python train.py --intermediate_size=832 --init_std_up=0.0177 --schedule="wsd"
MLP neurons of a small language model. Each row is named by its layer, matrix (down: output weights) and neuron, and shows model dimensions 0-159. Each number is 128 + 32 x the weight over its row's rms, rounded and kept within 0 to 255. Numbers have three digits each. A neuron's up and down rows have the sign that makes its largest values positive.
A block is one neuron, or neurons of one layer that tend to fire together. Before each block is what it responds to, as a language model described it from the Wikipedia text at the highest values.

Description: Word-internal pieces right after a word's first letter or two, often following s or S, as in s-pe-ed, S-cre-en, D-ri-vers, C-ri-teria; common in headings, tables and lists.
L7.down409:125118136118136117143116134191094144160147106111124095062147066142067154143188178109102130159116109162122152079135092094129122164157120173168090150141144132119121107169102127081113177131091072137134125164113112169126109136090071115070113107060071104174147086124097136105118080182114168097143164129133116079140089139168084063078149129211098115129094116169097131066081155108169071099134104111086103150100125117067168158125151090125144136117074086130128136134194091065139093109064122
L7.down803:152161084143119121128164144172132167139080126113080146100146068127168132145101117099126176090101140065113105123101085134100090180155151078130092107100065123101090130136116124087164114106130115102162087153101121117124188068167165135104122083148161171149066114118151088071162142157114098129112145233099158125169111189098066123108107135160088079113152066218081087152169099076134128116104117101102102129112100142117122122159071098090200128156090151101096087138137193119106114180096125

Description: Short word-piece fragments inside longer split words, often right after a prefix piece such as in-, re-, pre-: in-te-gral, pro-te-in, Pre-ca-utionary, "Li"-mit.
L8.down46:136155185146146113138138174182176124172097079159154091139106156133104159167095108086138225141171108132054154130160150170169182091136135146152168097058169126104093131075080154145149111118154132129140106133125191137111192141116060162159140153159089097086112098089125101085103123098101172139124115132136154104093157094141129126067078144119206118154136106094118106158125101106128164100093143159095184142106129114142089080080130134101153170131099113147079118089155126144149093151111116
L8.down60:134122063163106127128082107117221073113136129102098146080177081080132129105147123158110155129088156151132174134115112119124134105128162144112139177095139162163094131113132138148142111167184138117159124168149123103156169091146154082124152165179097092159114071173140077091173119169124096173149041165142098190144182149118152118138156119107123176160112156103097083172142143219109185159057116077181123126170092139146114095108152103113176197126132198174098147082129163169108141133090096
L8.down171:093160172087113140191154122142125147120137093171183080080154108106115116104127166134153093106100107090109130072182111157169137133102146149135169077112186090090135213110116154124176100122137128142117189127085094116138136065077158148103184177173108143160043102061154096145136116130137088137168136146158098134137145159145136163126183177153137142158126075162127124134111123133139176154145138134117152184144056129190075170084117199129166059092102132133089080104153145137113113119148122
L8.down277:097135108089130118159119130151082183095105159141079144160153142115149165180124109104138159127127130095125108145107101123135143032127202143118164118160100153121121130133147115049113165142085150090150092129148172120103085118125080027138127093049110159083041167127130089123119115136160123070133090122057097148174105106129132129175089096200120119135127143136135141186077158174198166145095120154135112156125167133123082156164123089094145078148097135152153165098092180115129117109143143
L8.down507:130108140098089103129142190109116106130130127104194156059037105117122200114152147173140126133128108077133133058214120055151140150145163092025157110091144128115111152093140136147099119133093146111127145144169147180133115160172120105097129153120122084135099092142150133105142167138152109118156100111084156184141162141108113135126078089127171116176163151094131056102085112111120115068152090130143106113120146133125116166119113068135128096139118106094142079155078171044094114112062111
L8.down566:116090072099088133080142153170142135146134130124207158115188142125166116098141179111093155101216133124076107117184131146168173107073128143124104094148123080148132111137090099121121160130113108162153110130144154166105112114104084138094156046107117130137129129118118099125166112171103138160196104141148099182116062111111099092173147111056111162178182097143093154144124176114159152144053164130158132089071105118093097108169080068144170113175099081129108093098119174153152091184128150
L8.down792:153170111076141143110100111113137132146124165103086153105073122158084176067120186120089132076090118188145147209150091140169096147124133132115156111166114085130095163118094163085181149148102098085155133150109158161072107145134168128156096112157154093144121118139159103107145079120073155180145101076176164086102087191114118122156173144137151123114094085112129029143091112158130120156099129078157143152135178100117111097108131151094064110085127183111102155118135165170069141128077153
L8.down830:141087156153085143168128128192138139103186122131133135160094166135133141159075145143129223158129149069119200130119117113147110092064108133120111126193050104053076103196180072209132143109102143142136182106121162133144159162179132142100136141152149104135190141112133170114078186123124103090144111172117145098082145169138125104176149113166131082088149142151175128158132125062112134164135122073119128130070058154139147133100118089119097081161128142131112157120128100131103108107122131

Description: Hyphens joining word parts inside compounds, prefixes, names and ranges, such as best-known, non-use, Jean-Michel, Franco-Syrian.
L2.down38:193092100175142171086110118117157100131115160158104074143125201141121114089171129185103103139099136167136158157143100097096133142110134166151134091111075148121099077175158175167169092161135088054167167120081127171114216138144135119102184164158155144135155151117161116186116099141108126172166099128116120111156109084156177198114108133130150154143123114178142079193099116094133116117128140154093138083062109110134158140107110106131109113157168206115102101138101114149102133107054178
L2.down54:140153059137166198180179141158148085142090093135216160157163148174134048131162120133050149125109162177142114113135135147114135098110205128132107092078130145167112117094110135166143107139104110092160102135078093164101167129117159151108071145121182123117119121087143119145143127125164145121132115091112145110105171108144160146148076148135134098127128139150211169099124111123114108060126132105149099092091105153177199072148114098160132128147178147110169115107154096077079126112101152
L2.down258:102115146141181100184146097131140138148121154175084125209119136148124132138129138130109120129115083137123107186118153106091157089156140076051127134099110117122133144102162111110122080137113095117107128126184205116125178166138128153137101162125070121169163162141164168107104094082120065174220152176114134198114142116071141123149166064163163131133116102152154169182117127138143146205114097134147137115092123138129136119132139157100168094119114135169045141142107156124115146122179095
L2.down400:170157183100183164130129147078076138121143145135122184138062151155057128098136066116144067172093104164155143121089147238107106112155151128089148099103093116138103068115093126122126088162143091131141122148097173169143127124104147133098063122145080095192084112153166168128130092117155082149204127151180114109168120093105105117125093105089117143144119117135153134100106104088138144126147123141159087069127172167160075143172170131177130126140145117118134166131119063106061156112052193

Description: Hyphen joining ethnic/national prefixes like Greco-Serbian, Anglo-American, Russo-Turkish War; also mid-word pieces of foreign proper names (Bur-me-se, Baghd-ad, Wall-ach-ia).
L8.down75:182113110153171160158143105084119104123076132107154087142110132167148103087144110122121149125105121111128136085096125114155118126106131055095207184084143084073107166128104123138171087114159096154128154101135148104119080134128146124091101072110079119145152130164141147139098175133141111072039141125099108126140133136099109130103137142132146118127091127113157118106178083107104090136129058166130186087111181139124194148121206184069154113094112161133134082199085130129165095155165093
L8.down89:108144086099181112134100166163161123101149105164123118115094119165135112141100165132151159130074126153129098093118175112149118078102117102136073176103065140112087081095138107090107111196072132051226112190118151164124151143085106118095148141148081133146115103100091135093087124148102109122146101093137134171135109165103172091188103102066145061146130106136131129194103140132116106158099084170105105165135137154127113098150074103101132100115182178067100129127110133147120142125134078
L8.down156:131171116109156139154140208144163167149099169192208152133122111115120116112127131182187151134140101118106089154154184068140143083118114136072115102154116104116148121072111155130134122164111118131131068080077168142147109088079157111103085109172120166133108160157117155144148102113127163135111229171108139071134079128150167126130146125104115132104153158102064139160110155077100102170108137158136100149166138139132163157118069116166184152110137134117066130072070068089150118100127134
L8.down167:133165083079087117138071113161125125042139208101107086115134143090105095111195108193170163101148133108138108118128205119060125112135192137087179075175123125158169153147125145161119172134126164115105152075113120194142108069125128099057086146101091153191155115184132107154122174147123099154123167167169140156139114123167132121099055131150135109136121146129148089151105135176069141132140123150149119138175119139115147116104101145088116112098182109155088123154103151089136141164133091
L8.down177:143118117150114131145097135111147111176139120117163072122142183134165132156132137146118120174094161093080186135086116162170116104117117081103058123103049138126150160096132088147189182121121139114161134120114122102109109138111150170082145121100181084140094152159100124153153076116200090076151110144101110179166110132136133168162129127069104134153089165230151154158134102123115149108101106183111167172108073163074097088173076175100170129161150201086106088146169164130135100151159161
L8.down320:101126168121086114136150165127140138114179102096094095115152125168043122145175084112167104165147083105109110087131150112108135061171140041168161132105100081119099132156174175173112150140129123115114142132090135145127120104151129163142097177134089154122141107126138102125127168109040079101077126167170109137095172105133128215172208169170194111139129129119109116116100105160115118168189108160134145132182169124142116097141078142145059136100137166100093140116123099146153093125136127
L8.down442:136160137179151142140130129110075152044110112154119110110139146135132178089150095146108128089143144118156092126099132103130103151111147104098117171165100120130082136133071103101120168186113092088164147139135070089144116118089138177175114099128160133122184078215178065120163084160156162122134162111108112051140068094134086152119148142175127134156146171083162126172111098126162133121167110126175136110154136153113197082129081048112108133104144175145035157137146123084114150189114112
L8.down680:190119080085125112145164131148079159124158149094138099126103173164117102115145157135161103154123167113149106150094165124122097111097116119173126093057157128188158113134130138153104126124109103065057157085050117148132120156135166133129163159170081139133128160129147095088116154128186124140127147110115149148147103073083098109132124061097070103104171105187113111179144151097147136144172121167116146138142145135058163121100079183190163115151088161122118112110094159139150148145145081

Description: Final token of a person's given name or initial, just before the surname, often in lists and tables: Kathar-ine, Cecil-ia, N-ina, Richard, Robert L.; also St. Mary.
L8.down87:127149129113147134200119144126172114104161155180071144102161126133128112138172153119225141095081095111110116109146127141123156163114195098125124051092114182127104132062104123103117084167144097130140116086148138132078094135085157126062150073134120149152158069097139164144108166134150140110084137195112112142087177147133128142157150182152142145170109151170092160129103143056147146129118124144128064086116166114134108213156130101122130080132123080164134156177090094093116174201106170
L8.down392:105094134155146127158129063150190195186091104106149164111128118088175139115125096177208124107051144131057123125159140127173117110095158114200138105123123088155087138114107159164107183101104133159194145136101131114159184114157136155163085083093152120092130133137075124142125078146120150135129110103151098068145138108120144134148096159161140160116102097175127120119141193160171165157148182124118094130128081105172103181141137165099134140174131190122170127163104096139130156110143169
L8.down477:145106157155167151172088131145099172101157134162192163096137137193149118067161089055140151121139082129192173118149139165108122150095133105116123134152134153111120165070100128126123138069069076130164155102112122127117118093193167124084139140086145142103067124209126147134124134124190174129092187092132171140034184076143133152141034130152145149090176143123163105156068152133094109156087074104161169153165141105130120098141124074135133148066092158102148136083115112138125165134132157
L8.down486:151176166075166133150148145102104151094108097178143112114149124129104143129141137121173119121103102139111125099138145145117121124107129151124132091137104182082156174122138082135086105133163248137135154133146138132136100121109099102034097157101075098144146101182200165110166107097147155099135118118174121110136110107135145051194135108115122172173163120130114151126162114194105111103095112143144123130134126137113109110201100158110168140116201159168141069147108141086168133137155107
L8.down569:132070104186147141128130118175123077115116113128128168163100106161135131134121109106134131092119145088121102122156061104114099144139126139138146141129148093154188113121155112130141091062110110114158115155107146123160160167119068129125134175168110168183143082160086113088163143063146110161127088146130098121124141154128124136079144168054015169118205137120043074172143151113134114143136112137115116112138085111134116141134104176165157183178179147115140099162099159100180155135167167
L8.down645:136134083120152185151129116098145200162103103115110220158158114106189145168088147155154169118080071131100077158096043101105146104106151172074165051063132136135092137206136129130118088158162112167154130167137083098079141135097159206115179086112149137196148108123152119166126138123138149162138157181123139162112149135077146058117151071169143142131138117101079165174119132118150131129109145100172096123092109124152179157042131098117076114161104119189091155133064129177077129147110136
L8.down675:119140113217104093116098136207175192157086084098141083090153125120123117157192145127154107142072096118100147133114156081147125141116110106091130054106116176132187154149168083159160102100133131106092129117090118152072131039136126156163108194117141199194161112176130087126117126097105113166111114113082185103119119074158071174176124111120083174129142116136082200112103137125110071145157122072102198168125111126113090150134118137186126111170120104122119120125096087164143136174085108
L8.down760:145165140186114132111127118139147138108176138164105106154117073149122131140119142146156111134158093050103109117114095106137110148132106206119114132073132099094145106045109084126058165143104116115134126088116174146098168179152084160140120116101121159149097150118099147143110121129195102084146099133130101149146153137045135152152101118105135166124109120117089182171176149123053170078169095078106107124105111169095079127131177127141159137124162102113084118109139122186155170130067151

Description: Hyphens and other inner pieces inside compound words or numbers, strongest in spelled-out numbers and number compounds like twenty-eight, thirty-five, three-act.
L7.down234:156142160206146151103098141106146102126155157119094093137143170167126176162094146108097095116154095140110116079109126206146104093058158102144113113119168161144116070062106084161141110121119116092196160130062177124183152167121139140202131114046148133171135137160140112137161115149105122113141171152122100125122167121060100149119173163110104163132162108099129097122106134116089113116106115118137100131156091117103171079098141051145142134099120185148156125140098149090063081151104126
L7.down741:146119101167073126110131097131151133119127083118097160143101040179085120067125134111142118081079109152105109182057125153101101140111180101135143084175101119103170125120147176093137073139110081111085140144112165144123077141131139176081090086176122091105171067128144038111115092130107060090148141154119144134184097188100154055152166129187163091098099129196183141135129160132170134122115067180143139100063105138085162119161109141143147078182168147157138103151131110161141183104109130

Description: Word pieces right after a capital first letter in names (Baghdad, Falkirk), middle-initial periods (Michael R.), and of/for in "known for", "one of".
L2.down108:090176167101130109207096121154118143139110117188181167156101139168116106111159156126173144084109132122113149141174089129144160153200172108067138098141132098162113088124080115170215146047160112154102134123173137119129125099126124099132102081119076151109141148157149133131162086139113136138084118169133148105153189162083098132111140128103123205192091086204149136178127147105168113076174131100100138098107101104081155121121121107126144158173090117135138087094130106098213104128072099
L2.down271:119158186106121086133132148069175103111112142147086130096125147174167126154091103147137157173087131163082105136141090102111126177155091099113087074100135166093109144163138158133078131134131149143074100137114126129086026208114148105159156145140097136097189053139089141085202121162171116112152065144053168131092130175071107166157139118150108132137107152159132134051091163106095139111071133106150147124069111087119119123121118162104139155152119103152130081118143141021178115093056040
L2.down290:098130128094123144150080130119176179163100122113086147108061131113119071108136145121126132133120124128134084145150097175080161116091143071175141139074114142157115129118083136161194171136094126116045096106087102119134136023163089082103119143119179116082132157135141109078114088089116156132143096083079116072124170150135090093100099113161096161160134129140149117151165124142163077155134162094133129148095107148139094097152142189186113065154145074158128124067120144155141120118142147
L2.down572:095147189118161147153148130142137063188115111188111148068176126100161175088183109078115202134126130136128151165155066147130144052139167188073146111192139149095026121090122127102145112112077093092086159168168111129121151166182104172187125118130158113098165063129085113091087165056190119149152135163156125113092147171123133132119127187159122115064167169102142114163187160135093105161113139086164163080119074136128116067169124117103124096121159150145162133160148125079128106121158128

Description: The final piece of a person's first name (or middle initial) just before the surname, in cast lists, rosters and tables, e.g. Kathry-n, Sam-my, Bran-d-on.
L7.down98:116115146087138111160109144126162174152153145160079208034107124095111185174147123145216149096089147108145128161160154099109135150088150093110126066192114086132084136150096088116153076104124113192115138141099137114057123095106105115115085171146132129155115072079080127143120108140182054149113150145111136196160109112098131147118144200096158161115114182099127094078125141170123198149180108112097106159154100148128150132137152148098159125129117118137106174130095063067067115120139134
L7.down796:144122080109122125181164123120113186106145121168097221128083061109179139097112134078127168106134173151111150154184102124117143083103138135114157054140166160131118085130078101125170091113187119152102118112200141147103126073129144179066135165177138134127115116102137144120150147129168096124089060120112104153091168203154135081117146158147105125135109076204133139086160144119149171145120149135103102089079121110119122083093152146156072117140167106141197138128115123070076182121152160

Description: Function words typical of speech (I, just, not, but, why, how, Let's, I've), often at or near the start of quoted song or episode titles and direct speech.
L7.down65:091160100126146142093057187099099161117136145109111101103090172113091155116124156098183153157107130112150203101178088134089131151088118172100211097097188101064130138102139160080100117184141092177129154056141179170130115157135134064102158161135072174088141119156107072132122196098088083141107104178127118127134166081120127162159129122111155133151083076123101161144138190135089146142131101122110151102095148133113103177138134139171211121105055148104140110091160133115088121129214135
L7.down194:160153094150145122111129189124195204143135074105147149072106144071111123100121171142101125099177125114083097133150111146151102096129120140125012107212142084178112155143076158181140132126123129169103111142142114108155119100078111105083144090114141141156129126131157123105120124103177119161162136173124129157172189114159165118159057052149115093111152147201162174150102179155080140120183101137155113135083123114023154147172126116179111175066145099122152102079143179142120153186166138

Description: The word after a verb, subject or noun that introduces a coming bare verb, mostly infinitive "to" (said to have, revealed to not be), plus modals like would, can, should.
L2.down195:122130143050119161090137120163123123116157145095100170043095125165129113076147134130176093152093151079108154084128170105187132177107165099159168170127080070107095119147120171117073107118200146160114119132147135068156134148114116113107079089120129119147180115112165100164102124073164091123143083170146137111139131116079120119156155093130112166142180082156129097146131112162119097154096153140179102109150089154094105108141145094150171168108137081072129142155171130163248105087096125
L2.down518:084169113138168156059083149153115178113235126100096119152112128169125148125142155195178145117116124087118102101112158126094120149092104123091090123108116122110149173126126100144082152076072148098090112123082071183142161122164182103079141129133139170134148177157126123168114159155155177073162087108154126107179143111093119125127179095128134126113142115128135102071082085116118138089062075079122127090106127127112148121106116131153085134110209118080094165163212156157121099122118075
L2.down703:111113150155129086092150175095087128127163197128128089107131103162108152131112101104135105127143197205109124114107129117122123088091123187095120115126154205141112108136133109117114101118176195122110088094110135060173076131091102130143172088109129098144156155156113151152161112185154109060139113135112124132096125129112131134112120197168148173143018095144103126153208104187077185135129135105107163132141173121146092139119156070114140059139149137094129153128178119109155131122171133
L2.down817:111139153144167074045126172127118053075169152110090115149159127136188127108040126159088153113130142101093145109123159101096148113110146143121107146151184147119143087149083149113125093122114108053147103108148126170148126090109078152188123112145109098122107092148115109106128150133149154081164090118163155182164113145115157135146211137125155149142139171167067155126100122117132123137115156199122128100114185126115129122138191129156209076138056118144110141153194145118117116110159129

Description: Word-piece "s" inside split words, especially after "re" (re-s-ervoirs, re-s-cind) or in names (Roes-s-ler); also "rest" and "act".
L2.down79:163117158153156092129159105130103164111122130147111105132150101122093103138082149155140149154099174213124113125130115121091158150156127108156068123142105079051113152163141090090113115116151124092138058173057127123162139182161151157099073155209066121141151097085137090160158087175117161164160102103105147092216152166162158137180083154143091128085134112161149177178143116151135118099125113143109127107143084111148099156128161152125079160149136131110098133170098115178119101122128107
L2.down467:104099132144122082126110157173156122104168115116086134127137150100140128143078128079216145165128113073099091118160107146103134057113134149175152145143151184100117209102169146118175117122145056133117105113122111127151160084119148126145117163121115141102110168151150123127158059106169136168147092054136174086183141147103126121188125097132126138145102079089080145137108145110084140116087119168121074137066094157070090153124092088135104047160129127126153197085139147135158118128110196
L2.down538:170108105135107160132129136152150172130169076152170178135109071122125113155176173109173139147105141098211132130140083148097157140136161142075147137158117131084149112109158074066114139210064107181117149179130154128129072133087101161138091141139116224155158115118096128156114137072126162197087118152128158141168135102139127101191139084156149120131162123132160139100081093160157201174136150153126092077151114088122096100087106143106167094083060103153117114171133089120160154160088159
L2.down581:140137076129093100123072155128165155154112101106064120215112143154134137146137131123101099128095052124087147086105158083174147188103126150145181140087136111111082119137149136110118148150138059064130096126121150065136102130148199119146209147156106083022145146108079137143131132158095121121160093102084117094111136130088139117136101144099178110128137163138105126035170133112138140163156165113146116077150134150147137148114113157147104155104119119127135120153181196113123109099086155

Description: Second or inner word pieces of split proper names, often foreign places or people in lists and tables: H-ong Kong, She-n-zhen, Ch-ong-qing, also initial periods in U.S.
L8.down155:106136149152150108090144138077156125154139084127116163139170092077141117102137096154108105088128108154072140041182147140085109108142150129174119136119070132050144133142169147150146171165123109152154161101126150122114146074106148114121161124098182131105142136152169054134133140102135122109068043094156144139132184114106108155133086154157134143110078078150178162118096140097123104105154171125121167105128076157167139119133113136158073104117146100160152117155138083145138139127154147
L8.down186:142123125086142073129118109075128121128128134110140140130125157114144111115157085162163117088143177110138136130108190074117168093104115094166109152177135145130178129163108187159195137196114139104093178161091101061149073086134157149131161153167122140099170133132151086134100076123133094150116115214033131084139158134098127142161162167094195148162100099188099129082157105137193147118191122122165167208114117162099089142091133111107102093151149128130127117148069115114117116133112140
L8.down231:141123085077163143120133142134170112132091166151122075147137143105068128105164107138113094182116000125110125170134149152168083090110145066119146107135120133094103107119133145070156159149131180166157153168051070146112102186151199111186097144137079131126157104153134109104093129175141144094149144099132118094099170121124138139169137101152093128161199152059150172100088144125095138116142083103178134110155150158137119132146131128095149154186072116132075084100166139105156144056160125
L8.down397:120096115113133094193124132108161191110140114147097099130068101132153144104116098097127235092169141126175147116092155063056132131097107130112151161087085174125094098140121092168138111113165129117165089126134150138084143170155163056091131114116124132113104139110113164155139185112137132103097122129165147106135197212120105146154099096128090140143193067084132119140101118093098132123120111186137115161159112109135071144118119083147132137166135159102109088132136092130145140150118093
L8.down465:122103079072106149091119152102144155154148106160154067109136120124132059111101148127145082133118105164138091094074128166176119113121063121111190121102100104083098187128143181143165157141196167132188106116125154141135111103201092146177091183061132082126106122110154127132158122116164152181102106181116140105138099109096115104029184139115123125118109078075100039150164094149187151142114077129100132154093123155120096148139153125185122084068116074094097110129169175158180122179116111
L8.down694:129107108136148071112106107146175102089090143129087115161103125061148057159135124166066119126086104122135148137110157100156152122087099186108059190083100132164169175104155043099150101159134119151077059161114179141095067094132121137132090181136141110156180129083099095145093130152070166103109188101099169100153153121137139135087111054141125106093120219089180135122122172144159121121103104136119147117117166133124071067135126118137136129130192155151190121135073103033101140181088127
L8.down780:099098101114141113096190122144072123148157134140159156156146155137209105096165075131134119127150139083162168099166140155126119122133165155092136071135096170151136122113128062062138086143164137101184070187067093142094126130149104067157106101151130125111153091093125105178178114125135141142080140191097130121132112214135150103168144108179107119123081103141132194085175064097094128133155154123111092163167083120135124117165078192121136125142109156107185095088149131127166096160094150
L8.down817:123133137170158080180114090147085193129127159156104133119112127099137151096095130147143114171157130138106124096131151161101176136085136146126125187186108152157140066129137169100172135086168183088165160127125082104120080167163110135109070130143135126102205141154136150133132143178083093143136136165148157139090107090114151131098098136150126093105135157125209166066091111148147108098091142141190087144094155089138112124126113130163090129138095126184157161122081102172144114178177073

Description: Apostrophes in contractions after I or You in song and film titles (I'm, I've, You'll), modals or "to" before be, and mid-word pieces of place names (İzmir, Australia).
L8.down92:099165114138151119137073166161118136150095137192123078112166118111112155137058073127111071131147122098141044126175132124125078089143223125100071092099164118156176093157171122106075102104126155130163133107111133121123103102120130176108107172172186133124123177123143130159118056184128089114128066165139151120125141133140128074162160090073153147086035092146103160121079075063147113116155119096136100183089203110117104098120127194108117166122126122149123100093131162121111085120103181
L8.down247:125113149098091053106132156151105112114174170144152135057142092069112138095023153143124086096183083142141155154132172143130128185133168142081171131093139185067146116094087133186135113142096119130110152115105117136190125126153140021138172117127132136126136111099142122151131119155129134122136077142134121128153180126137102110137099095094084165175150132127097104119138103068099096123169099084074104113149062132079050101142126107149145151171154129144144087135132119117170156122135133
L8.down323:140161172116150153164131094116131145008130179172111124129080117097167165107089121134107118098114133145076150131151079130143105140099116108124135098168110171156128181137188126182114102081092179104158139103149155182131093089157111125140134066156129099080084101119151098124122134136174120101129124157100179081103146158150101170167153116198099140090129097121099108086120096165100193117150130082152105116125193132123089117113112106120197116126145158147115128163082136109111149132132158
L8.down460:174168138185138139126139112150104124099171102137101079087169133171167130079091093095088080103083139089123178147178164091124176157167152103118108094141157146074132119128150167104108113156099128144156176072162135145082131226146083141111181122167120090139165133133126091143117159133171139103156149141143157052090149121117136137147145114192097132187111058191175129084136131089154106124138106126112105098078156106151146097091110088181165112121113142177177100119194111137121140119129066
L8.down525:123172090130095128112136133093109119116155059152126164116152131123126156123120085109077098151129140176134120047146039094107114126204167128145157155113123127112118145131048041088193129115137145142144093199117130132150076097140132137142126104125101170120111130162116095114156118216077092177117184096131084094130116125159084138169066092137173113132198111112104135141091055068164097081110144139103137112174113145161131162130082070170125130155135113109159117087076094162116074092093128
L8.down652:125111128105150194118127134113154144080062179094128200126118119118131128097115133143110134138129114090122130112116131141131086167135105080090098130115132096121019135180123112198113118095111160158121124073126110108155144183108138172080106120097061169141148124177124184123142159114102110107162075102098149148144147195105163132161069115125116147182100139174083155115121107121167156129149150145120142117131132179141115119076126078110114163101101193112094167176199103090073215085136152
L8.down717:156087134126064115147177139116031223118197177179143136142082052142149193132208109087084118136126143117133119109144094115124135145125109146104184143108184109145112117168100173122196137144089140112145121178181086165182055072110141162150144122221138142112105071179153074127156147122154167139181154092080161135129170099155124150179174135116152164230063166126181125144149142117164093145147129099126121122153081132089077125127144109129125130155138123130141126148118126114068243131092135
L8.down802:114168148144142126115197170137092097136175142101043105111079095136043115146161124166063132119093134154101087132146183106079151154096145134070182147104177146130146161096147097130076119098140137138147115104131147134145174076074179096144120083122126136096099108094158115147123128097170079131121098207074155112140150129191105159086104192132115106125178169114128057087162130110142081094135124105109032092143113176116198110140140154096099180147168147173085076152101112090133119143123099